Part of a small language model's weights.
Size: 8 layers, width 320, 4 heads of 64, MLP 448 GeGLU, vocabulary 8192, 8.69M parameters.
Architecture: rotary positions, no biases in attention or MLP, tied embeddings, normalized queries and keys, capped logits.
Training: a variant of Muon for these matrices, 9260 steps.
MLP neurons of a small language model. Each row is named by its layer, matrix (gate and up: input weights) and neuron, and shows model dimensions 32-95. Each number is 128 + 24 x the weight over its row's rms, rounded and kept within 0 to 255. A neuron's up and down rows have the sign that makes its largest values positive.
A block is one neuron, or neurons of one layer that tend to fire together. After each block is what it responds to, as a language model described it from the Wikipedia text at the highest values.

L2.gate76 [ 86 152  89 143 112  92 110 135 109  93 130 144 131 161 125 132 127 112 103 119 116 122 103 115 121 134 147 134 139 114 117  96 104 178 139  91 114 190 113  95 139 135 120  79 102 118 140 140 140 125 172 123 148 137 113 157  91 114 174 129 138 142 107  88]
L2.up76 [119 164 124 127 133 132 153  93 132 119 126 169 131 179  84  73 147 147 113 109 117 153 138 149 107 142 124 108 128 139 126 159 101 138 169  96 139 144 116 115 139 120 119 115 142 103 173 137 138 155 162  79 161 134 118 159 130 110 124 172  84 140 108 123]
Description: Late table column separators

L4.gate14 [152 138 132 120 137 131 116 146 119 140 151 152 134 128 155 131 115 120 141  86 133 165 136 156 106 108 138  94 121 116 166 152 143 141 115 102 102  85 143 105  95 123 142 136 103 136  98 115 151 149 125 135 145 155 156 116 110 121 138 114 118 142 139 101]
L4.up14 [132 136 159 115 140 128 114 123 130 159 117 133 127 107 151 182 169 104 108 129 128 144 105 150 127  89 116  80 161 132 109 118 157 129 101 123 110 124  94 131 104 133 114 137 127 134 109 126 107 134  89 172 178 125 118 164 189 138 128 167 109 151 108 143]
L4.gate62 [ 88  93 123 117 123 145 145 129 142 130 113 133 125 140 117  82 111 122  76 151 155 134 129 105 131  89 168 141 111 112  87  93  84 127 110 120 158 146 149 117 170 127  68 140 135 133 105 169 136 169 150 141 124 119 134 130 133 131 156 120 117 147 110 132]
L4.up62 [128 133  92 123 104 178 170 121 110  96 125 145 133 122 121 104 112 163  56 127  90 123 150 135 110  79 119 139 114 143 112 110 108 105 170 114 123 130 137 140 134 119  82 106 138 131 137 126 138 153 176 131 146 160 135 140 154 145 124 131 145 136 120 117]
L4.gate124 [148 118 142 196 118 144 136 123  96 156  96 156 130 146 129  97 157 126 123 123 119 142 118 111 140 164 149 117 124 140 134 118 183 147 128 120 138 172 107 123 148 133 115  73  98 119 112 135 118 131 148 113  90 126 134 163 173 123 114 111 116 121 117 117]
L4.up124 [133 119 126 121 140 140 123 127 124 103 114 165 109 140  99 110 162 108  92 148 171 120 145  91 127 157 148 122 142 100 135 108 129 117 134 151 100 161 110 136 122 141 106 101  97 126 128 125  99 147 119 123 181 133 144 147  94 146  58 168 134 106 117 165]
L4.gate395 [115 131 116 137 136 158  78 155 112 109 132 130 111 150 133  54 124 141 106 141  79 157  97 120 148 110 135 173 120 117 108 151 122 123 143  75 162 119 146 138 134 102 122  82 146 124 116 163 111 157 101 125 142  80 116 170 119 115 114 153 173 148 120 104]
L4.up395 [138 131 149 108 122 113 129 136 116 149 133  82 102 135 123 105 141 138 122 143 121 135 129 159  92 114 157 138 128 175 106 110 106 167 130 101 135 146 134 149  87 128 135 129 132 115 121 161 159 142 136  78 141 146 134 148  71 162 122 127 140 130 113 173]
Description: Table header separators

L2.gate319 [104 160 122 117 140 132 104 116 124 121 104 110 109  74 123 142 110 106 113 126 164 104 149 138  99 100 124 207  96 106 163 127 148 158 146 126 119  92 145 110 142 135 100 125 158  94 103 137 124 154 138 118 146  87 130 103 126  97 124  92 122 154 125 140]
L2.up319 [144 117 112 105  74 115 124 134  96 113  91 156 141 108  68 111 106 149  88  78 132 153 114 152 133 133 171  85 145  97 104 123 134 126 168 133 107 168 127 137 120 137 118 112 138 141 127 101 178 118 126  94 126 181 135 120 166 105 141 108 119 165 138 120]
Description: Table structure separators

L4.gate36 [170 114 103  79 150  97  84 147 130 156 145 123 123 117 129 147 131 130 120 132 142 137 155 141 148 126 141 125 124 120 149 109 116 125 132 125 106  87 122 101 114 104 173 116 133 120 112 135 133 125 104 171 126 126 122 137 131 163 175 100 161  97 111 121]
L4.up36 [148 123 107 137 150 117 102 113  86 155  78 127 112 141 143 138 170  78 136 160 128 166 128 131 125 127 148 105 132 147 105 127 121 125 175 142 112 114 120 135 124 118 117 130 133 107 145 140 117 149 117 130  94 164  96 170 107 168 107  99 111 140 154 103]
L4.gate180 [ 95 120 103  67 154 143  99  90 134 104 146 171 107 101 135 110 132 158 136 103 150 138 143 123 110 144 130 112 101  93 130 154 164  73 132 131 120 171 118 106 183 111  97 106 185 140 111 149  97 150 142 143 115 146 119 132 134 151 118 124 155 160  95 173]
L4.up180 [157 118 134  98 151 107 108 120 123 114 200 160 103 130 106 149 103 142 132 109 132 119  95 107 121 116 141 131 150 107 137 138 142 133 140 135  76 182  95 124 141  88 135 105  94 108 157  86 141 138 167  86 141 118 164 129 130 162 132 123 157 159  92 146]
L4.gate202 [135 143 172 156 119 146 134 122 163 160  92 144 110 129 145 138 152 122 126 132 185 152 114 152  97 119 129  97 156 180 129 127  86 159  98 120 123 102 149 167 100  60 108 104 140 109 101 157 139 116  98 114 107 121 143 115 134 127  95  92 118 128  92 150]
L4.up202 [148 159  97 106 102 106 106 127 135 137 118 139 175  98 124 156  86 153 147 133 103 113 130  96 134  93 114 128 128  97 134 115 123 128 138 116 140 175 155 130  89 115 123 143 119 122  85 130 130 124 142 149 135 161 106 150 157 113 107 122 139 124 107 143]
L4.gate281 [102 133 177 148 135  98 145 113  72 119 125 163 129 118 135 148 128 122 112 125 168 150 114 107 130 134 135  92 154 126 135 195  99  89 153  81 124 112 127 143 107 121 115 122 129 117 115 114  96 137 130  79 139 114  76 162 120 117 149  87 148 150  85 156]
L4.up281 [129 152  92 136 112 123  93  97 124 164 126 127 138 123 144 122 158 113 118 124 137 120  96 117 125 105 116 154 138 128 125 114 108  97  81 131 121 129 162  83 172 143  72 130 168 112 174 126 146 112 119 132 178 125 135 119  88 141 134 102 167 128 115 117]
Description: Table separator pipes

L3.gate7 [ 94 116 121 128 126  76  91 129 133 165 141 103 137 167 126  89 182 124 126 154 150 156  92 121 116  98 150 149 140 170 138 100 142 154 132 154 119 101 140 140 122  99 110 109  81 156 136 113  98 156 136  94 124 155 150 124  91 102 124 141 160  83  80 127]
L3.up7 [113 116 106 113 116  66  98 144  96 149 136 100 155 133 146 124 165 149 124 126 107 128  50 149 120 101 147 132 146 118 150 103 117 138  78 119 148 148 137 145 125 152 155 135 163 153 109 105 126 118 103 119 150 164 122 137 120  93 166 127 154 134 116 178]
L3.gate98 [153 150 152 160 120 140 125 124 113 123 103 141 134 121 104 117 125 178  96 156 161 116 118 131 120 111  99 147 132 125  91 143 154 113 136 129 120 144 107 159 109 158 137 133 124 132 146 172 184 138 131 169 131 154 189 141 158 126 157 127 180 123 158 134]
L3.up98 [139  56 131 135  74  96  95  91  80  98 159 149 152 149 116 139 151  97 127 121 130 166 134 137 133 163 113 159 112 147 184 130 130 111  96 107 173 144 148 120 165 137 139 121 109 151 106 167 156 112 112 115 157 140 121 114  91 160 150 115 110 111 124 170]
L3.gate139 [112 170  83 142 114 137 106 132 144 141 112 193 143 129 115 158 125 115  85 132  82 147 117 172 139  97 110 109 148 142 121 149 117  68 146  58 118 120 144 215 122 109 129  88 149 125 103 154  68 120 143 184 117 127 107 129 124 127 115 114 111 125 134 111]
L3.up139 [146 139 152 109 158 144 141 122  66 153 112 126 142 127 104  94 119 107 151 139 139 130 126 148 120 123 123 154 125 110 134 117 120 162  88 133  87 136 127 138 117 121 114 125  99 139 142 113 121 153 113 134 169  98 124 134 137 108 154 105 154 127 120 100]
L3.gate166 [150 170 108 144 132 116 129 127 145 104 106 131 149 105  96 115 145 145 114  98 123 145 166 117 127 135 119 159 142 149 164 167 134 125 107 135  96 114 116 151 120 126 100 113 154 101 129 102 105 145 156  58 165  86 122 150 137 156  76 173 163  93 138 110]
L3.up166 [ 95 120 137 138 138 124 104 111 155  90 141 158  84 120 122 129 126 124 120 102 161 129 129 136 170 158  59 118 121 121 124 147 100  92 114 101 146 113 132 168 126 106 155 130 168  93 155 127 155  90 129 119 120 132 145 122 154 114 102 106 134 150 129 159]
L3.gate170 [133 115 133 109 174 143  95 139 124 138 127 141 117 140 162 118 110 129 164 132 153  88 150 127 124 129 125 129 123 179 135 107 116 114 185 115 148  84 131 154  96 119  94 142 157 106 148 112 112 153 122 102 139 122 104 140 121 149 126 159 124 133 107 117]
L3.up170 [121 159 122 171 131 180 131 144 147 156 114 124  82 100 141 106 144 116 150 107 144 123 161 130 114 112 159  89 152 134 144  78 132 115 149 124  80 109 127  95 125  92 153 153 107 126 123  83  97 142 116  97 100 144 139 103  86 136  98 142  88  98 115 111]
L3.gate197 [134  79 152 146 144 156 121 132 124 128 146  97  76 113  98 103 132 128  82 147 154 147 130 183 154 114 102 167 155 122 129 139 134 154 108  96 155 117 141 148  82 166 110 120 166 114 112 154 129 128 144 124 148 130 129 105 117 191 107 127 136 121 147 148]
L3.up197 [109  90 131 149 144 166 155 141 105 155 141 120  95 152  97 134 160 136 150 123 113 145 107  75 112 109 148 120  91 136 123 103 148 141 142  90  71 140 172 155  76 120 143 138 113 173 103 138 188 166 124 105 148  95 112 121 113 138 109 160 106 119 138 137]
L3.gate198 [132 113 139 137 144 137 143 111 103 154 160 131  98 147  91  92 114 124 127 142 122 131 118 155 148  44 125 181 113 154 128 140 116 165 139 110 146 100 130 105  96  94 129 124 174 156 120 117 124 148 124  80 172  80 122 130  90 115 123 122 183 110  86  78]
L3.up198 [160 110 119  97 159 143 178 125  94 148 137 112  99 141 114 105 132 159 118 108 156 113  93 101 121 140 148 118 126 160 142 112 119 106  95 125 165 134 147 142 133 109 152 111 165 116 161 144 142 135 151 144 109 151 182 116  81 139 146 165 126 145 117 121]
L3.gate205 [116 125 168 171  90 156 140 166 131 103  96 123 124 106 122 114 156 113 137 125 115 170 103 103 106 112  89 106 168 163 109 126 129 173 113 140 164  95 171 111 126 123 167 121 123 143 136 177 107 133 114 111 118 112 149  73 122 164 115 136 179 100 132 143]
L3.up205 [170 117 111 122 127 129 147 129 158 109  99 159 138 125 118 161 140 113 141  99 145 135 143 131 140  92 126 133 129 128 166 141 146 130 109 115 144 173 128 135 162 144 188 151 106 138 123 122 118 159 140 135 155 137 164 123 138 110  97 138 143 130  82 121]
L3.gate340 [139  87 113 149 114 124 127 137 177 148 123 112 118 170 115 160 156 140 100 137 131 133 109 154 108 138 112 147 152 125 114 110 119 116 102 140 141  88 127 180 126 170 148 114  97 110 125 181 158  85 143 161 107 180 143 149 111 133 177 126 112 110 125 119]
L3.up340 [133  42 142  90 110 105 146 172 130 136 133 123 139 159 152 107 122 124 107  67 150 130 150 142 149 102 120 120 111 130 115 140 117 109 164 124 143 118 139 132 139 131 169 109 119 146 164  94 133 142 169 154  94 141 112 135 126 102 124 151 130 150 149 132]
L3.gate352 [122 132 174 146 108 143  98 149 121  90 139 109 115 113 155 159  98 139 108 123 113 158 122 161 128 138 148 140 140 149 115 119  75 109 109 118 122 137 130  98 114 164 126 127 147 134 130 133 180 163 122 143 121 178 169 133 144 121 172 155 117 141 120 151]
L3.up352 [111 144 111 117 139  92 166 165 107 113 147 123 164 152 125 120 156 172 188 123 120 153 118 151 129  93 143 124 184 112 151 149 137 151 151 102 117 112 113 136 120  88 120 148 106 157 131  98 147 125  75 117 123  87 140 168 125 117 163 157 142 152  85  93]
L3.gate380 [146 118 171 129 190 143 155 175 157 112 122 121 165 129 136 123 133 141 130 141 132 140  95 169 138 115 133 137  98 124 144 124 173 111 135 130 107 135  87 154 124 147 135 154 115 132 143 107 104 113 142 137 146 110 128 155 107 127 153 133 101 177 141 135]
L3.up380 [192  87 102 148 148 131 162 130 129 117  89  90 154 104 146 110 123 144 115 165 156 102  88 133 154 154 115 101  88 162 106 123 144 130  83 129 145 143 157  87 116 111 132 140 133 145 137  77 130 119 136 115 128 157 122 127 136 129 128  97  75 161 161 133]
L3.gate388 [ 93 127 108 167 147 145 113 165  94 124 137 127 114 144 121 101 114 110 116 124 173  90 159  86  98 137 150 108 148  96 161 119 119 126 113 101 129 156 150 135 141 119 115 118 128 130 124 122 110 136 130  91 140  95 114 179 135 182 135 164 166 132 142  91]
L3.up388 [146 155  91  87 128 107 157 118 146 129 131 130 134 124 111 148 164 141 182  96 157 145 114 127 129 110  99 108  75 143 169 115  95 134 128 152  98 154 152 134 158 103 119 116  97 128  77 155  91 100 142 116 137 107 152  81 140 101 101 156 147 117 150 133]
L3.gate401 [ 94 127 144 103 117 120 118 104 125 129 100 113 138 134 100 160 134 125  89 140 117 149 101 103  93 124 139 108 126 117 126 139 135 130  86 129  81 119 112 153 101 124 155 121 139 127 159 122 130 141 102 134 158 141 118 132 167 102 115 131 132 149 109 149]
L3.up401 [148 110  96  69 161 120 131 183 160 150 152 115 125 143  82 137 144 126 121 124 100 121 115 161 119 113 116 106 101 101 144 158  95  90 118  99  97  90 145 129 103 166 144  96  88 156 161 132 150 114 110 103 187 112 126  98  90 118 152 131 140  73 109 115]
L3.gate408 [121  82 100 151 157 152 124 130 140 138 134 141 119 139  98 113 135 147 124 142 113 166  95 125 129 118 108 159  77  99 157 107 100 105 125  58 101  88 152 151  87 123 166  76 139 145 144 165 111 111 129 108 137 138 150 128 108  82 162 134 113 122 144 141]
L3.up408 [137 107 105 180 127 133 107 102 107 128 130 113 163 142  90 123 144 133 112 137 119 120 178 107 128 154 103 122 185 116 129 120 134 118 113 163 126 149 139  86 151 122 127  37 115 112 140 118 145 106 142 122 120 119 136  99 123 130 121 136 167 131 134 168]
L3.gate424 [144 141 124 163 132 125 139 169 140  74 127 155 149 143 109 130 118 141 165 101 133  70 113 166  97 105 153 105 130 114 154 125 153 114 133 116 102 135 137 132 139  99  89 114 111 116 184 164 132  97 144 142 183 166 144 127 128 147 112 111 167 122  67  98]
L3.up424 [134 138 106  91 127 192 160  94 108 140 147 126 111 162 165  88 156 132 150  93 119  83 147  86 100 158 137  87 150 134 140 151  98 129 144 139 105 101 155 116 170 121 133 144 128 139 148 126 129 117 133 151 153 149  49 130 149 138 133 135 148 135  95 170]
L3.gate434 [ 97  99 157 147 147 159 136 154 122  94 154 147 120 137 144 141 127 168 131  81 105 134 103 125 149 135 138 138 107 157 135 169 149  87 153 122  86 145  84 139 105 156 133  97 147 134 110 139 146 104 162 153 192 141 111  96 131 163 112 172 122 163 100 132]
L3.up434 [148 130 144 151 128 142 132 120 126 137 121  88  94 137 138 113 132 148 181 144 167 142 150 106 113 134 140 118 127 134 134 112 141 142  87 143 138 120 153 129 154 104 166 174 106 146 183 137 124  94 117 140 148 129 136 115 112 158 207 143 108 138  92 162]
Description: Table cell pipe separators

L3.gate25 [ 85  85 150 120 146 141 126  89  85 132 135 149  95 133 125 177 144  86 141 171 136 134 119 197 104 141 139  98 142 125 166 137 161 126  93 139 132 148  96 124 178 129 137 125  99 104 152 104 146 130 132 144 151 122 118 143 114 185 140  75 100 112 118 172]
L3.up25 [119 144 122 137 105 155 126 124 104 177 112 110 135 133 125 125 147  96 106 139 141 133  95 103 155 136 172 131 135 137 117 100 136 122  94 193 132 152 159 113 144 103 120 142 111 112 138  95 131 105 102 195 125 135 103 119 164 143  78 119 110 106 117 140]
L3.gate27 [150  96 164 130 147 120 113 136  98 141 123 115 121 118 113 100 153  88 142 107 121 106 150  87  86 134 156  88 163 154 138 152 146 161 165 113 111  67 113 142 121  97  95 123 166  87 122 151 128 158 137 109 135 148 134 115 147 113 100 112 145 140 137  97]
L3.up27 [118 169 185 148 164 155  98 112  98 106 121 127 111 113 157 110 120 108  94 128 121 158 165 126  93 150 189 107 140 127 123 111 137 168 169 152 137 126  89  91 137 118 131 126 131 126 113 121 138 132 151 109 132 164 134 119 126 114 107 118 138 181 123 107]
L3.gate126 [124 146 109 168 102 111 181 148 121 120 159 119 132 138 107 167 106 109 116 148 175  72 123 154 114 134  94  91 116 155 133 135 125  79 109  99 139 138 145 125 125 133 123 143 132 165 129 156 173 114 112 129 129 129  91 124 142 141 130  94 111 134 124 164]
L3.up126 [128 134 141 122 144  81 134 156 143  99 110 125 101 126 120 184  94 135  93 112 153 155  93 172 132 144 139  97 157 139 155 154  96 153 145 158 167 141 142 117 127 141 142 155 154 134  99  89 134 136 160 147 126 161 101 138 126 122 144 107  85 143 141  92]
L3.gate187 [111 127 100 105 121 127  79 138 172 162 102  75 132 131  96  85 170 167 107 132 139 180 161 117 106  92  74 134 129 110 133 112 114 132  81 101  81  39 169 144 131 149 155 155 102 139  99 115  92 117 124 149 163  91 119 113 152 130 155 135 139 166 124 122]
L3.up187 [ 72 151 127  96 130 139  99  83 138 154 162 153  78 148 136  57 174 152 134 102 153 173 147 130 162  98  80 150 117 134 102 159 134  60 126  92 109 147 120 105 100 129 159  94 144 172 116 122 131 139 120 122 123 125 147 102 138 128 157 134 104 135 136 111]
L3.gate224 [122  74 146 141 155 135 124 100 119 118 146 104 133 135 111 142 121 117 113  98 153 100 170 132 132 122 105 129 121 121 117 146 192 146 130 149 144 111 100 136 147 136 130 107 140 113 116 169 116 160 154 117 134  91 112 107 135 145 186 149 108 139 152 118]
L3.up224 [103 128 140 158 143 131 115 110 145 145 135 134 131 129  74 135 157 137 119 105 133 136 135 112 157  99 120 125  92  98 171 138 153 160 117 117 142  98 149 140  82 169 109 136 157 163  88  94 112 135 115 124 145 151 127 139 103 133 189 113 117 127 114 183]
L3.gate247 [144 157 141 111 144 138 131 122 100 125 116 136 144 103 148 119 150  90 138 124 158 116 143 133 148 149 121 154 177  92 166 128 120 121 108 141 152 117  95 120 157 141 169 141 110 163 151 153  75  98  72 200 147 112 137 135 141 179 134  87  98  91 154 115]
L3.up247 [166 150 117 117 169 113 119 119 117 119 117 117 153 139 115 170 147 135 111 128 113 102  99  97 107 110 153 107 124 170 147  99 131 117 176 112 133 144  99 152 129 122 100 172 106 133 107 103 133 119 119 144  98 142  95 138 174 158 112 118 127 114  98 110]
L3.gate254 [139 141 131 109 108 149 105 124 157 129 158 149 126 105 137 115 114 150 145 120 150  82 154 101 143 116 148 176 132 130 167 114 102 167 140 144 166 157 105 127 122  92 141 107 157 104 143 139 100 113 128 158 142 130 143  96 133  97 157 139 131 133 123 104]
L3.up254 [117 157 141 142 128 125 162 146 136 111 153 119 147 129 143 176 120 135 100 152 149 150  99 126 105 167 161 138 104  79 200 116 149 111 117 133 104  95  98 126 165 180  88  93 123  98 165 138 139 127  91 152 114 157 112 119 142 149 119  68 198 146 175 158]
L3.gate263 [160 144 104 156 132 115 141  99 110 125 172 105 131 136  98  85 111 149 105 135  75 147 142 136  83 140 117 140 156 135 134 163  88 124 144  82 109 147 140 149 120 130 141 126 113 131 116 170 134 141 144 134 151  99  98 142 143 138 145 164 121 152 105 154]
L3.up263 [128 162  97 146 130 146 160 124 139 129 158 146 134 132 134  94 121 205 101 148 136 111 139 123 103 113 122 156  98 111 101 173  93 140 145 100 105 159 158 189 148 143 141 101 130 111  89 174 130 135 136 148 142 145 120 135 123 159 138 150 146 152  97 174]
L3.gate284 [151 148 112  90 139 119  94 101 141 122 154 122  93 143 135  95  97 109 117 140 147 151 115 147  94 105 167 130 120 115 114 164 146 146 110 146 119 134 147  90 141 112 138 145 149 122 130 123 164 137 123 130 128 108 104 127 126 131 150 123 151  99 151 130]
L3.up284 [128 124  97 105 135 147 119 147 108 102 142  96 116 172 156 142 163 113  91 116 109 117 141 145 126 164 142 186 142 125 106 101 110 121 170  92 106 119 144 123  98 124 158 137 118  71 166 130 173 133 120 127  95 125 140 109 125 130 162 129 150 109 148  96]
L3.gate285 [ 97  88 115 175  85 129  99 126 114 131 115 103 114 129 137 103 122 137 135 116 159 156  98 147 126 137 123  78 149  72 141 151 106 135 181 144  95 108 127 148 148 145 176 129 135 114 149 127 116 125  92 162 142 164 120 116 139 150 138  44 141 139  90 109]
L3.up285 [105 143 137 162 141 102 101 135 131 131 152 101 110 131 111 196 140  98 111 119  96 146 135 160  99 131 145  89 162  84 180 132 100 141 160 184 123 117  99 113 107 152 112 134 147 113 142  74 164 138 154 173 176 134 135 144 126 160 147  62 120 156  93 159]
L3.gate301 [124  77 157 132  91  89 154 107 106 168  90 131 149 132  91 109 110 125 152 131 134  94 114 130 116 118 154 117 132 135 138 156 125 136 125 105 152 105  85 166 137  89 146 133 106 168 134 154 140 138 161 147 129 167 127 153  67 132 163 149 122 127 100 123]
L3.up301 [172 176 120 133 110  93 159  96 129 155 161  91 162 122  99 138  84 129 123 104  78 128 108 133 126 129 102 134 128 117 135 164 132 164 145 109 136 114 140 137 163 161 144 149 109 109 110 124 145 137 176 165 112 139 129 140 121 139 164 112  89  96 128 115]
L3.gate365 [136 177  86 144 135  93 120 167 151 121 144  92 127 138 134 155 111 124 135 144 127 165 114 138  97  72 106 100 162 128 112 114  87 132 145 117 115 145 171 112 113 152 135 121 135 146 122 120 147 110 182 153 137 138  97 153 123 184 104  99 138 129 113  95]
L3.up365 [139 155 128 132 163 164 113 110 183 114 122 107 143 132 162 124 104  76 149 149 134 120 140 173 115 136 136 134 116 132 120 168 133 161 163 120 172 140  75 112 114 115 138 162 166 132 113 156 168 144 159 158 148 134 108 100 175 132 124 114 145 136 106 130]
L3.gate409 [142 111  97 123 141 133 117 118 138 136 150 132 118 155 153 138 118  87 123 119 122  89 147  98 127 112 150 141 156 147 168 102 173 122 139  92  97 138 140 147 156 147  91  95 137 137 130 123 145  99  98 172 145 130  97 117 122 184 134 131 132 175 122 119]
L3.up409 [127 127  91 131  91  97 151  84 158 140 114 141 114 110 124  87 120 139 126 134 125 140 146  94 112 124 118 126 128 138 149 120 120 147 115 140 151 101 108  86 111 119 142 106 112 173 160 101 136 102 144 147 155 123 103 130 142 182 101 125 139 169 140 154]
L3.gate417 [154 116 122 130 136  96  82 158 123 100  90 143 109 110 143 110 111 139 126 147 119  99 112 157 115 163 155 129  82  82 136 143 109 108 146 132 152  95 137 110 143 119 118 144 117 118  82 119 146 138 102 148 137 128 155 109 145 105 132  99 139 116 109 129]
L3.up417 [129 105 143 170 108 120 171 122 130 115 148 107 179 114 127 135  82 121 140 134 171 110 132 150 121 132 129 121 164 130 171 171 166  74 161 129 159 128 140 156  87 130 120 163 150 119 143 117 102  78 122 142 150 111 168 117  98 158 125 141 142 109 151  86]
L3.gate418 [ 88 155 163 147  99 101 131 129 131 137 164 140 102 127 164 122 137 139 118 146 106 139 129  94 132 110 119 136 114 195 109 111 146 173 136 111 133  81  88 116 150 128 103 123 109 125 103 135  64 157 136 119 137 109 128 125 135 120 152 129 169 105 147 113]
L3.up418 [ 99 144 127 116 114 124 130 149 128 117 138 128 132 155 155  93  99 150 102 120 145 135  87 140 133 118 153 140 163 178 127 131 138 118 121 127 113 104 106 137 164 106 128 110 141  99 115 118  78 107 123 162  68 124 127 137 108 132 111 152 147  91 133  95]
L3.gate438 [ 82 123 109 138 135 108 155 118 164 118 141 133 141  95 157 118  97  89  99 126 171 107 123 135 133 187 165  96 132 145  96 141 129 128 134  94 126 156 130  83  86 154 140 138 154 120 142 132 143 112 118 142 155 132 115 175 145 177 142  67  78 151 140  81]
L3.up438 [109 120 103 159 136 100 107 133 110 162 122 152 146  94 171 130 101 126 143 107  91 141 177 142 157 133 146 111 131 127 137 112 148 104 113 115 143 132 138 136 117 129 139 166 120 131 140 147 137 125 110 152 155 117  85 150 104 116 128  86  97  89 116 166]
Description: Table pipes, place-name starts